From a checkpoint of a small transformer trained on Wikipedia.
Size: 11 layers, width 320, 5 heads of 64 (1 for keys and values), MLP 1088 SwiGLU, 23M parameters.
Architecture: rotary positions, untied embeddings, normalized queries and keys.
Training: a variant of Muon for these matrices, 367M tokens, 5607 steps.
MLP neurons of a small language model. Each row is named by its layer, matrix (gate and up: input weights) and neuron, and shows model dimensions 16-111. Each number is 500 + 25 x the weight over its row's rms, rounded and kept within 0 to 999. Numbers have three digits each. A neuron's up and down rows have the sign that makes its largest values positive.
A block is one neuron, or neurons of one layer that tend to fire together. Before each block is what it responds to, as a language model described it from the Wikipedia text at the highest values.

Description: Function words just before an alternate name, abbreviation or title is introduced, such as "known as", "spelled as", "dubbed the", "Railways,"; also "the" before superlatives like "the first" or "the most".
L7.gate0:501471533465501524518529521487471522495512492512501516526523494479483500502486491496468506536452530512477536479540539482502478495496515512481492525465516506509512466512553514565495485499490471485476504470509486487510519515517471500491464460475535479502505446540475529565478533484503463485
L7.up0:529512514499486515522474488469522482529471524493505542515503526481526517499500513508508478530518512521478531507504540516499492514536482528473490570502461506501488542509471475507493514535496465494521496523517497543505540497549482512546473467520541500486527507470489525512492516485555494480
L7.gate54:423481458474500477471497527493494500498524486483471490495516489516499471541485511521511433561495454503484516492473515550519510521532501473526508494525508481536438542551532462469493535487511442489470533511522503520522515452472510502532498505494508471488506463497502467495521508514496489514
L7.up54:529493474512539459456519526491515498469494508501490494493515492485506512497510491516474497476486501497486492499513512510543466495479491475486494498457510461498538501447470498512452507515521509499484495535511507466496504482517474520479488490460489500504495489549486500484477507476482498464
L7.gate75:513514509451481466502497497512494501480498513501491539518504538501486508511514479441517521546514493470490515449476491511513500477536480478486457530488490533487542519463546512477500568510516503549504493508485529494523492554529552498522511521459529483526527498470493499542487507497529479513
L7.up75:494505545483487479513501474514479543501539491493550476534493529506506497446489510479525496517505502530451518524514491531464517516520477483444444520491502544542511485476484500494486518480539473495521472498458498489546533486502557468490494465429524512500574514460509547508472523513463547489
L7.gate254:529449480501518534462515550574496485478491454444501504515527452523468508484490476530535456518506519515485513493492467509489544511517561484502549519502513494483504479513482493443472515488542519512475525510502502519503483502494507531479534481542502511477505433505476531486516529530497509452
L7.up254:499503537494467500494465488559534442504479483501476538504511538486518519538475484475472456535486516502481511502494509462476500480518477514521501485533463541474511478521508501480479507531544496487487480555503498512518511522500465470521509492569515523499492476498490479526511569550510526476
L7.gate388:535497530504503503496512500536502509497531509494496489527473488485511473550455474486518513540493520530503488536542487507475492498509514489508541519498561578506495498477490499464482500479516531498528477495486543481513501501511505484516516539482523514515491476541502529502508517455497501496
L7.up388:527499515490533497513489474537496487476545525475474508485499546524540513522495515535512530525514501508486504511515498517474487447496504484517508569528531547466494516464499521503513522488516499495544498433453515529507496498494536477487484507526511488489502471503499540487509496482492481469
L7.gate436:488518503465470533469495552507489514471518473464493465497493504483516490490448474527482488516511515487506525463486534506506547502470526500496475427505488495501474497483493538492502501534479498484505483524481500518522507517506503505495525482454524540500555468489484528531494552506498491523
L7.up436:550526552437487518489495480486511465491498545526525502499528496521501501468531479556539505492486487459502510487524532535509447506509475489468522529546472521467454508467491548491463498471488496465494479506504494485538496489504496518479485526483487493474533470505491554490490484507482512551
L7.gate470:543540527494508499509487492442505520427546511535513499483515511511512524519458513478512554480498494540491540490489517502511512484452473497499475512495466505486476509476483516539517522496545459532513489497459447503492524478508474501507455515498522524482495468532503508487499461573503490472
L7.up470:494501548511533489503516500471549545505548505517501501487528471539520495502495492446492500517489490502467524519479513488485503485534503510445516519518470526459542550561500482493521492462519450514505475528513489520505525509484483486503502492482506520469495457509538511529562523553467520507
L7.gate473:527545482484505495497496488529474553496562537499509488499474526478475479470458507489497510492464515478476499520531490505552467484514499499485491493472531460490478454458494512525492516496525502466525534528504482468492514436508524506518482527532498515471497523509480543502554531482472548514
L7.up473:490442528472507464500495490461492515510536504518493489533556535469523517495507497536483507520476527502524477536458516529522508537471531504512507513499516503496485473474494507538499522498505434504489521571532526477503523520459511501520499487477491484521502529531463504516532575532472538509
L7.gate484:503525473457485498562537468484477477515475494517533515491516491461494533507487482551499483490512463514546530454498508461528532532490475485478525490518489504490481517500525496497487519541479446540487494463502532537478484495563505489522472484462489487510484454499493460470499446545501501452
L7.up484:496468559496500503471513511484484526493474491536469547508516524440523452478512491438437522496463505505474467535514534512507522482524506520490529519498481504528461513453458453518473503492508509514473486558471506508483529498490496507472510484530513519510511503430466556499515522511517472500
L7.gate553:515504493486502530512468520515481525479492503488473499492519479496518502489509513488464450528507543507488532519501499510471527526485465512483484507497484482516512506559475562535509478465508481530510549481478549486543497538518487499517524520502458543515495505492483519476529534517461484483
L7.up553:552541482484481451514478474521500510483497487496493476493501452510447460522480533508462494504456533519501533499474486505528486502510512498489505504461485549491480493468504507529542514493505501537506531520526495490542519528541499511527540508503505491533488457487492470525495528474473485515
L7.gate667:519487474499487503477486508497500494471508462499508533518476492539527495469507499543508536553473532499476509466488482493470461496485493488524508499518502479433504509515522516464492478500531483521492510533531514528468484476527486526534494476484467464514479555530512494492473550560483531491
L7.up667:474516515511490489535520493488511510509510489476504480514474460544535520508498474452500535504468504532483483471471546507492511496480499506539504500513516440515529467516509488492501498515494469495493510498534484526478460517489504507500499493516484506503480485501489498520468466474503520531
L7.gate709:548502546495516484502534488513487524503545481447496489490486485450505501542481478522571472521489513556500493487536526509536501500485478552520492507477475508505477440487504507465456500503498489526518486543462522440482456483512475487513519489496523494502479483505502536482532497493517480538
L7.up709:510521472513501474520495511539470517479499501537459489487464487509500502520496515519500505513486532452510460509463540539510515529508487514511519517499526514523470528539496484511529503498482506472524513487515462507494488457471503484509511455527533518517521480513486527523464535509490558513
L7.gate711:502574516499482502509518527474500511479493507501501494502513513490496537508499478505464486498455530529556503490471489507464460487533482516511477468488515539528487552483472506480502474495488494465519445493475537469519512511518477478501548421469544463461538473466499553466472487541501514497
L7.up711:506500518522524513484561502539539514520525512485513479480492481486481490502491501542511515497487501498470538486511548482505482445522494530466554526464473542506523505558507490513509520501518489473494512530493484512489506475530496481479486485494478527428498465534537493500487505527473493513
L7.gate912:517490536477510518488533529480554471466552512499493489520551505546487502484525469514508501488535517539529487471495481520535538475489488505461520493534538466498526491502468538485513487496530489498517541518466532515533453484484524478537516502449475471458570455512494502522485529470503541496
L7.up912:503495521485562532480483463503499487499490495550536446534534492505484507547525522509532484498515491526546504530451503516529488468516492476495495498515487500485512499515511523458489479491506525522492509511492497478528473508524521514525449501469468512491498471482486481515514488534480485483
L7.gate935:499505536491527523445521523518502494480537510518497504515549488496499500486499542485480487488524505472460517487491457504500513507498505482507458571539502495510500514541502555486496505531524518506536495502509488513489555486535494515544515470455526476468525461505471552512474560483494484534
L7.up935:468509495483524480515488502481494524519506540472532481477458522537510509510512513533502521498457508554532442506457547479499491481520521485466454533517513513465465487509500489497493513485490460514503538497502476478484449507490515500489463476512488470517520507485500529536474457507487507534
L7.gate1049:472480455482475518498475472499463486478540531465497527504516484535514498454507479523468550487519521513474486494480547510527496467490493484464456493531526483511509523498500507492503515528470498499497441514453500504515427537547485518443469487496523519526557485496516462464506520499468511511
L7.up1049:528529531475512488516518497498512525514493547515510525497488504532530498543493516472503489523490477506502509495482488543495489496489532525479536498503452476469512515527544500540465532500466481556523533508526458499504469541511483475440501539486478468516528461538489494503503503439474467527

Description: Pipe separators (sometimes semicolons or slashes) right after a numeric cell in sports standings and statistics tables, e.g. 39 | +22, 5 | 4.
L6.gate291:498517492508509486465510533470492511493476480531504515518500504488537532527430490485506466521469476521466516495505504480501460500485455461468556497476511487478486498539506531501457479503545480485451491492494520467492486510466478536463449482513484486472524494472492510484517507495480550490
L6.up291:506493482562520474451491534481482502510515459533469462503446476515493485522520494455501509530553481530528460498476559533516508549492519485502490533533478509472493537502513530469521523468508518513514476504461481474475532484509498483480463541486531541442480485543532496499517459491505514508
L6.gate387:491516484508486490492520479482480518530526557549525488488519478470505503530522481524499517503485540514502540465536479510513514526492535492476496473501492488516546470495496518515482489529449470494514468504462487463516511510479530483511491477537497522536502464518489505512494517473512497455
L6.up387:517504484544472519482536518524486515541467546487501486541496546490477489546493472495497498462522460497511513526487521542507516563532482455515557531510473505484491471505489491519498504516485508514454480494512532484469455474520480464525488487487539504508506458519513486492482469463495494445
L6.gate698:518464465474467484504516503509487541551548474564497518523440500512481499488543473539501473521489457500488532515504490512503488512481526476524526484459467500487493539477538522512516493456530555502507503530495501492517485498508523494496542485527479508499542490503483504461470457496538545504
L6.up698:491498534485451514463499504482521494487534466560522450462506456494527525496490500494522505468522486481500534489480481548473500477511472518537473545566484480539525454527510480484495508500502464509515485507502516434514473513516472484518503485465458537493510487459547486481482514481501494535
L6.gate833:523519512465466531517485521487513483507471484528531490545470525443530489497486478498490523549497517499490464506523514481502464472495533497535500523521492524510449557505525490527501499491536504461528528514481460443502541458515487474526536495478536539509512457485513490520510499523535497483
L6.up833:496438502493528478478503484526475537515526493484491482478485507497476490514488472538477461504482503505488511463526488513521466528482539460530525521471477489475496504464517530510477499529485489487489512532514513456504499475494501528537491477527529465529448460469495516499527512466485504506

Description: Possessives and the right before an ordinal or count (his third, their second, the first), plus middle pieces of abbreviations and numbers (Rs., RIB, MLS, 1885).
L8.gate396:509480471475513517501563496506489513491535517532514516505569557478459446493485486515509501507494490540485529525508524514525519469483540482488494478526496531480489463518499504477521497497486543485536525512532477477506509505512491512520467518511494532536526466481459536504517473481514490493
L8.up396:484520481483489553481517507483498492453498499523507551484488501538478521462492496504520485539481480470509496534524477528554537540442483502455490500476495513487473494488550540477517516504507462546510498523443463497496530519541469518547538540511484534487550481521519505484497488509497530525

Description: Pipe or semicolon separators between cells in Wikipedia stats tables, mostly right after a number, as in league standings, climate and census tables.
L7.gate21:488478477513505515534464505471491494499480491526503477508484518484559490481488498528500498456559463530494515508510529489512511532470527531453485515461515509520458522511536526541500507511495528511497500502513468517529499479516507457484526484470533518519513511532530494535529518484494510479
L7.up21:529455484487477482556467543499463495495526511473485479527546505483518490519478501524476524502525489543501532484502481487499525474482546491474498483538478462507474531458466521505510466542483533469531489486483511516513534492481516536511571478498502500548509547500484526487522525523549533510
L7.gate45:472506499497491531542500478474487501500501498505508455477512492523516509479481543471474469518498455516423469493475528528510527505503498529536539506480519498440514517522494503496515516489476570528476498475500521465463487480553455462488463525524538501501472499518487524497450500488501533478
L7.up45:460512512499468560487527488489448529499487433495510466465504516493482450513493539462495475538505480569495458503497509509483484502445515492446500512526493520506497535455465512520553500544480497484521539516503491509478533479550503483528462505495491505504510504534564491477468495478472501504
L7.gate119:529512492545511554488515484492448472521493506477507538508501500500525495514522506490524537515485497528485508497477488505430503537485510508464463498479504468489498554517530536470469476520470480450470501452542484507533467518525505545533509514495523531504496463517504525543472480502482534508
L7.up119:506511512516504492474496490519520462469551487468497461506480469434552505482494492492523515492478494529498548475501503536487487478492516490487487504481487491486505466496500544507451484520533420536475468480471540510528493523500520524553517479462513503522494488503498524484496466565490530526
L7.gate265:515539474509539490453474542458520491501507522533480533495486513472520469511487482488503504489511486469510475537495502505441500501503494498516531522461461514511537548514500560517491513521529481466519506531487499522524477514472484467506455508530511559520517499477484488461508527484521454488
L7.up265:481476494496500493526477529490532476507503532554465497467493496458506536484483501470508514506515438481521507570546518511543489511527513536522493505511477513488486502438525513542468494505455470497521477525469523530487471484512532486456494490486531514497511499517536496465493526515509526507
L7.gate276:490569539486531539525455526455475487516515532495506488475481511464499480498477523505505493508466502455483529517434548491501513449471516519502474544520480526457510512470492487508467518508524487505473483487472451504506495515532510523484506524492513531520503486485482537492431525520577506508
L7.up276:517524499496493466472479518495467468518481486479501480491478530486540512490510471488506478478470522484476520479495473517503497494541539514523487503514519489481483474481463538551557519483478456481518498477530526451554464548493457490478455533460426494504470519479545508498547466457497485495
L7.gate387:486485498522484524456493508536482511462496533527468478479487494469515499474525474529511495473459507465514565468515520495460468499499493501503515496545506509515478512518481515509513498487554485508516486521497476479516485456495534502499490479481478477492483522457517539468506475489484518489
L7.up387:510436437534501505529501511499456453495493505509496466474496478477480471478496516450499543522449476506516528495455485538533478528502513488508479500498463525544501494485482490470511519463513515517486478493495492497498486468472508479493479496468492534497479523504517453491479493499537496506
L7.gate413:454511486509507564506532485504504517550504508469504521515470466506499508521493483550551459502476498525504502527496523447524464517453474479467522472552483528502500490489491530542487499565536512511495485523438450533475498496477472473548496514474493486485484460531491492474489510505476508494
L7.up413:484534511526536505527495531498542482447482534480461515485460492473522538540499494507520510483502489492459501503536463507532500501543512479483506493451521576513550525484522492514473510550497498509509503531481487513516505515535514501486513533515536487463497488488461568501483538463495514489
L7.gate515:422507459511474503454461488476505509502526500506520496520469489493513484502487479485492512465508501455495570458551480523489546524525483502508494460499495499491523544497521522533491493491472526509464476503486500456490517496521512488510542479485510498496459452454506495493493499514522448496
L7.up515:478487479558475482518477493471496478523540499505468491540517459485490471490488473501499509459522508500542553504480486516504540513513474460523484454496482512495504524517464518487530513488515499478459472462478492495533492501494473480498509484497482475503402477480517475499532489488513479539
L7.gate654:527533440513510536501517490479443483450456474477459505471501506500446518537478460529527468449536496463480479505513488514524495494492495455521489494523501516486489484506484497507535493491493483457498514483444480459485478479498519515509519496457426511490533480441518502510515526522503494501
L7.up654:481476534525512480476485490508490448458485488517523492517488470487554487489441515500509484493505515485486509491519505530500511508472481492518466504476470504512479516513506444544481515492498521501516507520506471480455479477477499517472509480520471541488518505513531529529549483500482537498
L7.gate673:463508537491508482460430506522467472520532518511532518505490479509556512498529541473486521515501480492504518531521508511488475524492509496512499505476504501511520500451519496513485525517463505525504440505500504487502496472527503484543462477486490518476474519503448481505513459499493476467
L7.up673:441492524456506524508482506491518522464504491476502535503483552494464508475522481467510508479532501506516501474488509514514546521475493515486528475497483490519555455549500552484497509484509552492482484509487448504534491494531501511502499499469516498512492492477517528517532521501450537472
L7.gate734:524521467478529464527523489501506502455470500560493504473514492442468491482503555553466508481480520513507489518496532507513497523490489509501524528501491524517493514466465503499527521516464524509515496507509510473481503505455526525456451482482473535467556523497532486470473479479522523433
L7.up734:482512485483518553510490481532477469506530510486514503421547468474541502499497467482495525514485469522489518491465526517483477481546468540515496523543498534455459510481502506530498506501476453544503529511508510467502480531521518499472505509518492533486492502492506483502484465512485506507
L7.gate821:532508513547493512481519538517524499546507511514479506510503517502507512503516508497485502494529518475494479503509489521479478549505538516553492463474463521492478518464487533570521492504510483525474524507485460490530479511474479516530475464496503532477501483480490512440559503474522529469
L7.up821:494514494519491525492510476526526509552500555537508536490483514501514492551533490487520520533458536504534504510497499490498486484505552467538568513470493444504467513481511499486417528467535496468513469514517524483487492531492502494467473516495509478483512469481487522520494493478524514468
L7.gate854:439502463504491515492568524485477510540508470489488515469465520530520494459523531524496513502500506557514514472522539496545473519492514515477484522501483477468507519510512512485518503504502482565483515513501500475509494494508485479506473490515514451431489505500529510471482481483504442489
L7.up854:505496474532487546491484531485527493481501497453520503477493515425490453514479510514521507478510476517450494512527497487530501537450526464513484504490490515515526516496488516490477469481480527531532496466457502501523508569535507493492532495472530529488427488518504496511466473514496487520
L7.gate885:483506481500446532496553511526487504478499506528495478468496514504525499479519518474507497499479506485476479514487548506522480511495488516476549497486500467476545445517521528543529521513534464467497532523509520482473490495477466491525507518513460485514499532571464471482456522525518507497
L7.up885:533470515498513473479534502475438497523496542483486502498528498489458528486517524504528477496510498498491491475465555490496510525447504510479465469498496447526556464489508479477467527500479445497538500523505476498501461479537498477499512486469490547518509467467528485539529498489505529487
L7.gate982:502499527478507486514514513492493506484520477513509495486461506480507470515507489445475504478504532478478480519515476524460473512533527496506513505494485478501491507495486514533495458504483511509485468427496512508506502495503495515500484510476470502464488488512431514489473541506511484483
L7.up982:513493505488531511506557535488496542529480459471511486457482485513523525475486481505530475478499455498469554513475484485504545540485492518450481529501487513543484521528510486567483511498505520484504485450538474513484519506524517517491541479490534514458505442462498502509516521500499501517
L7.gate1034:486478487525513494546529539521493518550492459484498510528479532525484511496485483549503475510499493492493528523488509543458499536479495505486495466530480477526508480508544505496531448501496466497547551524498464514495486484530514501525495547522471497454468453500440538502551501495471508444
L7.up1034:517498449530500522524489501516484485504470511462500515441512443519505496530527497479489513488480511506495545493486506458532482489466500451483504450522559479489474528466478524472510500535505515495512493519498501479531517496514479513471505480506468497484492505489495538498454488502504509475

Description: Words that introduce a proper name or title that comes next, such as called, named, known as, and an opening parenthesis before an alternate name.
L6.gate17:504503486462492517510504518538488494503531495498512530521500489529499495498560530481502475522524446470505452490491515474480483538454476530534485521524507501528542495522503523480512494486527503488500475491493475568532507476521499519464503506476485479493503514504500512533489486514487487487
L6.up17:485553540488516462496480503543489520527475525494484483509516501493500512512476483535500456508526503519503513556514505497543494503468482460475474574518502519469484505490504470513490560538486484483499579514535508504471523489508487498527513454488483532531494487483521460475533544549504484505
L6.gate133:531500534487512521508526518483483531512480502523540484488509429496488500521489496458474545564537508504529493476497512475485530490511457499520491478521481496533515514482495513508501503494508483452509479527456449540524483508538511510514473476461523491511535505535518533557482495546526541448
L6.up133:486477518515514446505494508495497507504498465474490492500529489493474522529491504460484515521509484502473484449530498504535513485496469503502544532535473509542528521517561482457508528496557501532507501470452484509513504496485507564505533468458490483479509471495485489520477502523519492510
L6.gate325:477482492530517519528517461500516474513483531484481483523482515502494513501516533521519523522502468516476478516470499492475454523472496493493553515473465534486516482528470489565524497470502493496448546499460505520523486481488484464493527530534485476541498456464500508541474515526464509507
L6.up325:464486482504475474480503509519519503544495507464503492541449506504502474533507535494471517496530494514506442469473503513537494523540499452488476484452491495525473489544499499503504506481498504504492490502520498509488483486530505488504501480472491448479509484475472541523475523479509495525
L6.gate606:500501531494529492487521533473466538499486485558523527505485481515515509500470479525511484535501497476511478479508506462515475476534497528475543524473492455478493498492501483455500535440556453486523485515478473514465463527497469495491523527505493466490513515524512497501499536514524527500
L6.up606:482507543499482527464508508508508496479488488558490488498488468498450526536466469489453503502494502489479523497481505542462497510491477467477500459525486534466522486479512530500503470446505465509507483483466525542517448468551478503527516508506548554470513507500476488492515527519513465534

Description: Field separators (|, /, ;) right after a number in statistics tables and infobox lists, such as footballer career stats "Club / 19 / (2)".
L8.gate497:449517500507512522560477516514498510507477517486502465520462494475528473514492472548508509538515497538467477507525522510439496564488499474521517505492494509506504541510518459493517510507471526506486503530530497527555512486505498494487520553550479505486476511510505529528515517507496493506
L8.up497:452492486483495559483500539497521473461490536547529463542471523479500541544479449513507533476481470490508600504510512502477521536505502467508460511485532485508460494490519498467472437491496541469511515481494539486505484453497495518520483501511490468481448525465520550502521481507516521505

Description: The first digit of a day number or year, or the "on" or table separator just before a date, e.g. "on 2|9 December", "Born: 2 June".
L8.gate893:492499495523505511544520504525454484501497458508481498531464504466499535513496500515496492495506519512494471494489497512486513482456486482538505500522543479488488524524450516529471514514473492522498484461508503506519518479490501521475511443543467526544501494457504477504491457464534488457
L8.up893:499485488460479513493439515461522515503443502534481462517448488477471511506506438468515504528508532503465514499499535489494542541467521483479448458511460505513502539480518478550483522485495455487522492507495438496529474523526466508500530480477445490544481509500508509468483502473495503465

Description: Digits of the day number in dates, especially before a month name, as in match listings and histories: 30 November, 14 August, 3 February.
L7.gate9:486502461492498471503514516496480505492512497512512525482490545507531476525496502489489512508497508496487497549494505525516431484515534527500507453522469508552527517498477477503499489458514492492532480490497496480452539496559443501521504496512494539488523491473547528497466512490515459492
L7.up9:496500492453464487514459467522467542516473524470514523489485523472486533519508504473497472513460499493522491521494440456507494530544516489523487497497479484513468497503505481492507478492514475490472528514510507521510462480523509513494471457489525491505513482472473516493524524480528498474
L7.gate115:504492580483489504511534499528561493486479468477466513553543529523515549495511441513521493477514520530491503509471502502483510471493469506524438494493505483476514508489474448516464509519494487446502492464460488555525492512518469549529512478465521500513491528529529540485542545507472497524
L7.up115:490474539511496509504479512502538492502500516503487507535482528507445471489531489502480491481458488509486489472520504510492456469515493478476516459492524517536448501481515523503514499485488497499468486481537511524473498489483515546469469517561529472525482504503482469503526496456469535500
L7.gate134:509489508470511495523492503514479508491495463462491529463488558495524534523514488481496508529514486550527450476517529437496473515491507478539477509505502473508544519509521516525496537511540502466472499478501490560525519424488453492460482478526502536498524498482412480500475510456565474496
L7.up134:500512463529503493567484438543471491509509481531501475472486490544525546513507477461498502518487490487475531472502481532479504475499492492494497501508480515474473518502521485514494497547491512505498520492525531464509526490504465508483502493526499507524507496491497497546475460455496495532
L7.gate300:458445522518528500517492520502515499472473543480478486511454461499532496495501462513542491508484553459494482504519503490504512503514510529501501498524472522532477494509529500512524510504464480514504464457494528515463477484517472535543510480506462472514428554510485491488474533535513486535
L7.up300:542523543474472519500506480478563506473516509503538497537490434572551488506452510524519484525458509499491470488465511509489472529502553495500497529479467499509495526515529535477497500510487526508521438485486550552506502470557521465558503568505496512564509519502496499496500489494499516531
L7.gate303:493487480534545505504531524506502500498520545487506494503553535536523526531513528504473494486475459526526530500478524477504494494533494518494495472504536460493508472546507513520521483497578454514522467495458486524508503506468476469544468510471480485519479532487477480504484482534488508499
L7.up303:511532506530484500493458476545525471496480499476494465520472525504495503485505502586492476494535492482478514471479483491512501496468510512476528525488498501527452509491510522528504542504514526546502484497536464480456472501499552462463480484517480496468494519488495452531520483536462465501
L7.gate352:506507522493519504481484507520517504506522517520526503502505500493474518517491505496535525508469480481524505509489466466461474502512492506529523498504528497501470515479541487441468492529507505483499476505454487505513467549487507503492529456526484480516521492511490434463455510465493459520
L7.up352:506515530530513546508527490495450517485544491441482520493505478499475471479514484492498491477507475497474488528549511527508533528531496480494504561453488539526457503501430519508531505487459504529524520474510492523504492467550520489450502494528486494531491494486514511463482485476486533496
L7.gate361:480541527503523502533497532505476495524539507500514533520518521525524481506507489514473461512477472495477494472492518498486505500513511468559493484453474479483491455508497549514491502519487476510491518481505469488502492449510511497447527482501478472538486484479492498507488436515483518528
L7.up361:531464546515488524471532470515523523501490505481471462476489518514479514494561487470474480509471503493524526468510488504478510446540492518517473502494487511520494478526477506469485532481480517526494475478466447480530477528500516502468536476467535546474474470514516498492515535541487524496
L7.gate477:509492549505515507507511499459446488521552516525516472476471525494474506495536516506486507505480478513494506459502479520509538493524494510491515498455481501460504488495522467484497500489532503509528529538474555507507488488483474509506496474547480493514451524482567494484476445473478475524
L7.up477:447482501536506482481501515526448507489512470515535499536519506476480530462496507502517483517489509524546466508581515527475513517493517520527497498475447487480531479503511498492468498480497489482517523460489461466505503501473539478469535452516486498545485470511528497442496464470500497506
L7.gate526:500467504511531518517514533525487506494488536550472502490486514541499499493539458487522498486492514523535507490485536553509479523477510551506533505484508487530485519534481512512496527488530479482478513457513511516507486465509518494487479462542509513510485499490458485499455553505531467522
L7.up526:526517513497500511530516486514498465505501491543527480537473540507498447500488465490531471532449515480516533526489533517450517489459519505503508518533514494518478486504487478487449482480481455498572549462504504518512460520486509480468519474545515493467502520487475474492468500487497508530
L7.gate573:509487511517408493520494508536484467462518468509494524533483515507501514549490522483473509508458510477481469506478539485540500514486560486503440487540515507549483481525504504509488522515479441521457518485500534520497515496516515517526477433490495473521509544528466483479532501518509509486
L7.up573:488440465485476514505486466498501543501546487533468532520481488507486463492437485524456505471456477477479488453483463519504439474502474463506490517520535485510498497522523519501538558476470458494484496492478474464455479493510496477511478497510519513468537508565525490444508535510511486504
L7.gate642:510488486492557517521509539529514494482472489478522496472542494530505527518471535551534501491532520500500508437504469518473493479481540478442509505529553515486513506501542551510506510492492503509507493532497482484507468479507500523457485492472478504512476460488497438541509510511506509534
L7.up642:470440447502525515494509531476472476511539496455488533510503464510506473445522493477505564505502462441540510498491477490476477515491521438493528495497496488479507498482467496510482555457512484525469488521548419511500477509512475474483481502474558529545491472479537480507484475510532511492
L7.gate812:501435508517522522495511523491439518475544494508496507532478489513507474520477498492518464494460500478446503506494483496533449508503553518485459525465488488528525542480476459511491507501500501476483498484560499468495543492505481519502488473511456515535524532504486543511482517536510500444
L7.up812:477516504514529480559502547481517499549552500474499501549475491528491509500506516490501467503508505512531477512518468458511532458503464467487489473506543535477503527510470488492508511531471480477489464474464522531520490500477463487501515490520496489471559500481516493496499504509520466484
L7.gate921:478520464492515499519458508530488536480515474467516490520515496495443478494482475514500494493491472495498487517451498527502503448439476539492509486493472527512516492502528481531484498542490538545513485523508503485521520480473490546502489449478469459533466524530488524524503532538474519483
L7.up921:461534485490522527509482510508487504486535516545531493496495459509491451460452531468521511506463506513530478516453481489491532444503493480518503478442517467482463480502480533530437510506482496449508467502498485490527528464461527494521505484467479506540476511486480530523496496547464530515
L7.gate951:505507490487492545533536488496467504497461510442531510509460543492500503465473513511487459525466474485529524544489469572493505467528515506528473501460525474512490546475536499523525478509485559510482469531520510506515498496511502520492500458484538534523513491504507465491479501542506459535
L7.up951:490457458527498504507504507542495496451494496533473474488469509523450474490492493512525513462525472510422492474500432487453451538501504478503475474539521451516543483474474482477446541505529469464485522517444461494502515495496504476530513483515540515496519547475515473498496502557454505481
L7.gate1000:490494557502540504441529515534513539462503452530490540498503490499485548491476477466483517496488488511479491501495528492501523493518491488494517531513471502506514459500454503514496539523496504484531545504489523508537506501519534463534474479464511516508496501535511483494506542486450502519
L7.up1000:502514522469520499530519519516463501488519540518475534503476514501439466487456481539466503459505476527482497528488500537465487510487519411515521490553437527487479509570518514508502451525546478523500479516514509509477461499482497473505535496521500519507506499502521469457480539495471497507
L7.gate1037:491488470536496503477508524488518507496530532459487506516502522471472487532482484485494481522518531410529481493504501521513469487489514494543515505511496474536494480512473496510451524488534472465525524476491506523552487489494521496489534466541486490451505488520515484500512480502462502531
L7.up1037:527555474481491464489473526513546526492536512521515569477480486523487489486487536495508478536502534487581516475504484484528517497531506504496524464526481468534503492517484528495477505487508507480487483494519544546534485457493519453536507521520492542499473490501482491548489498495465475508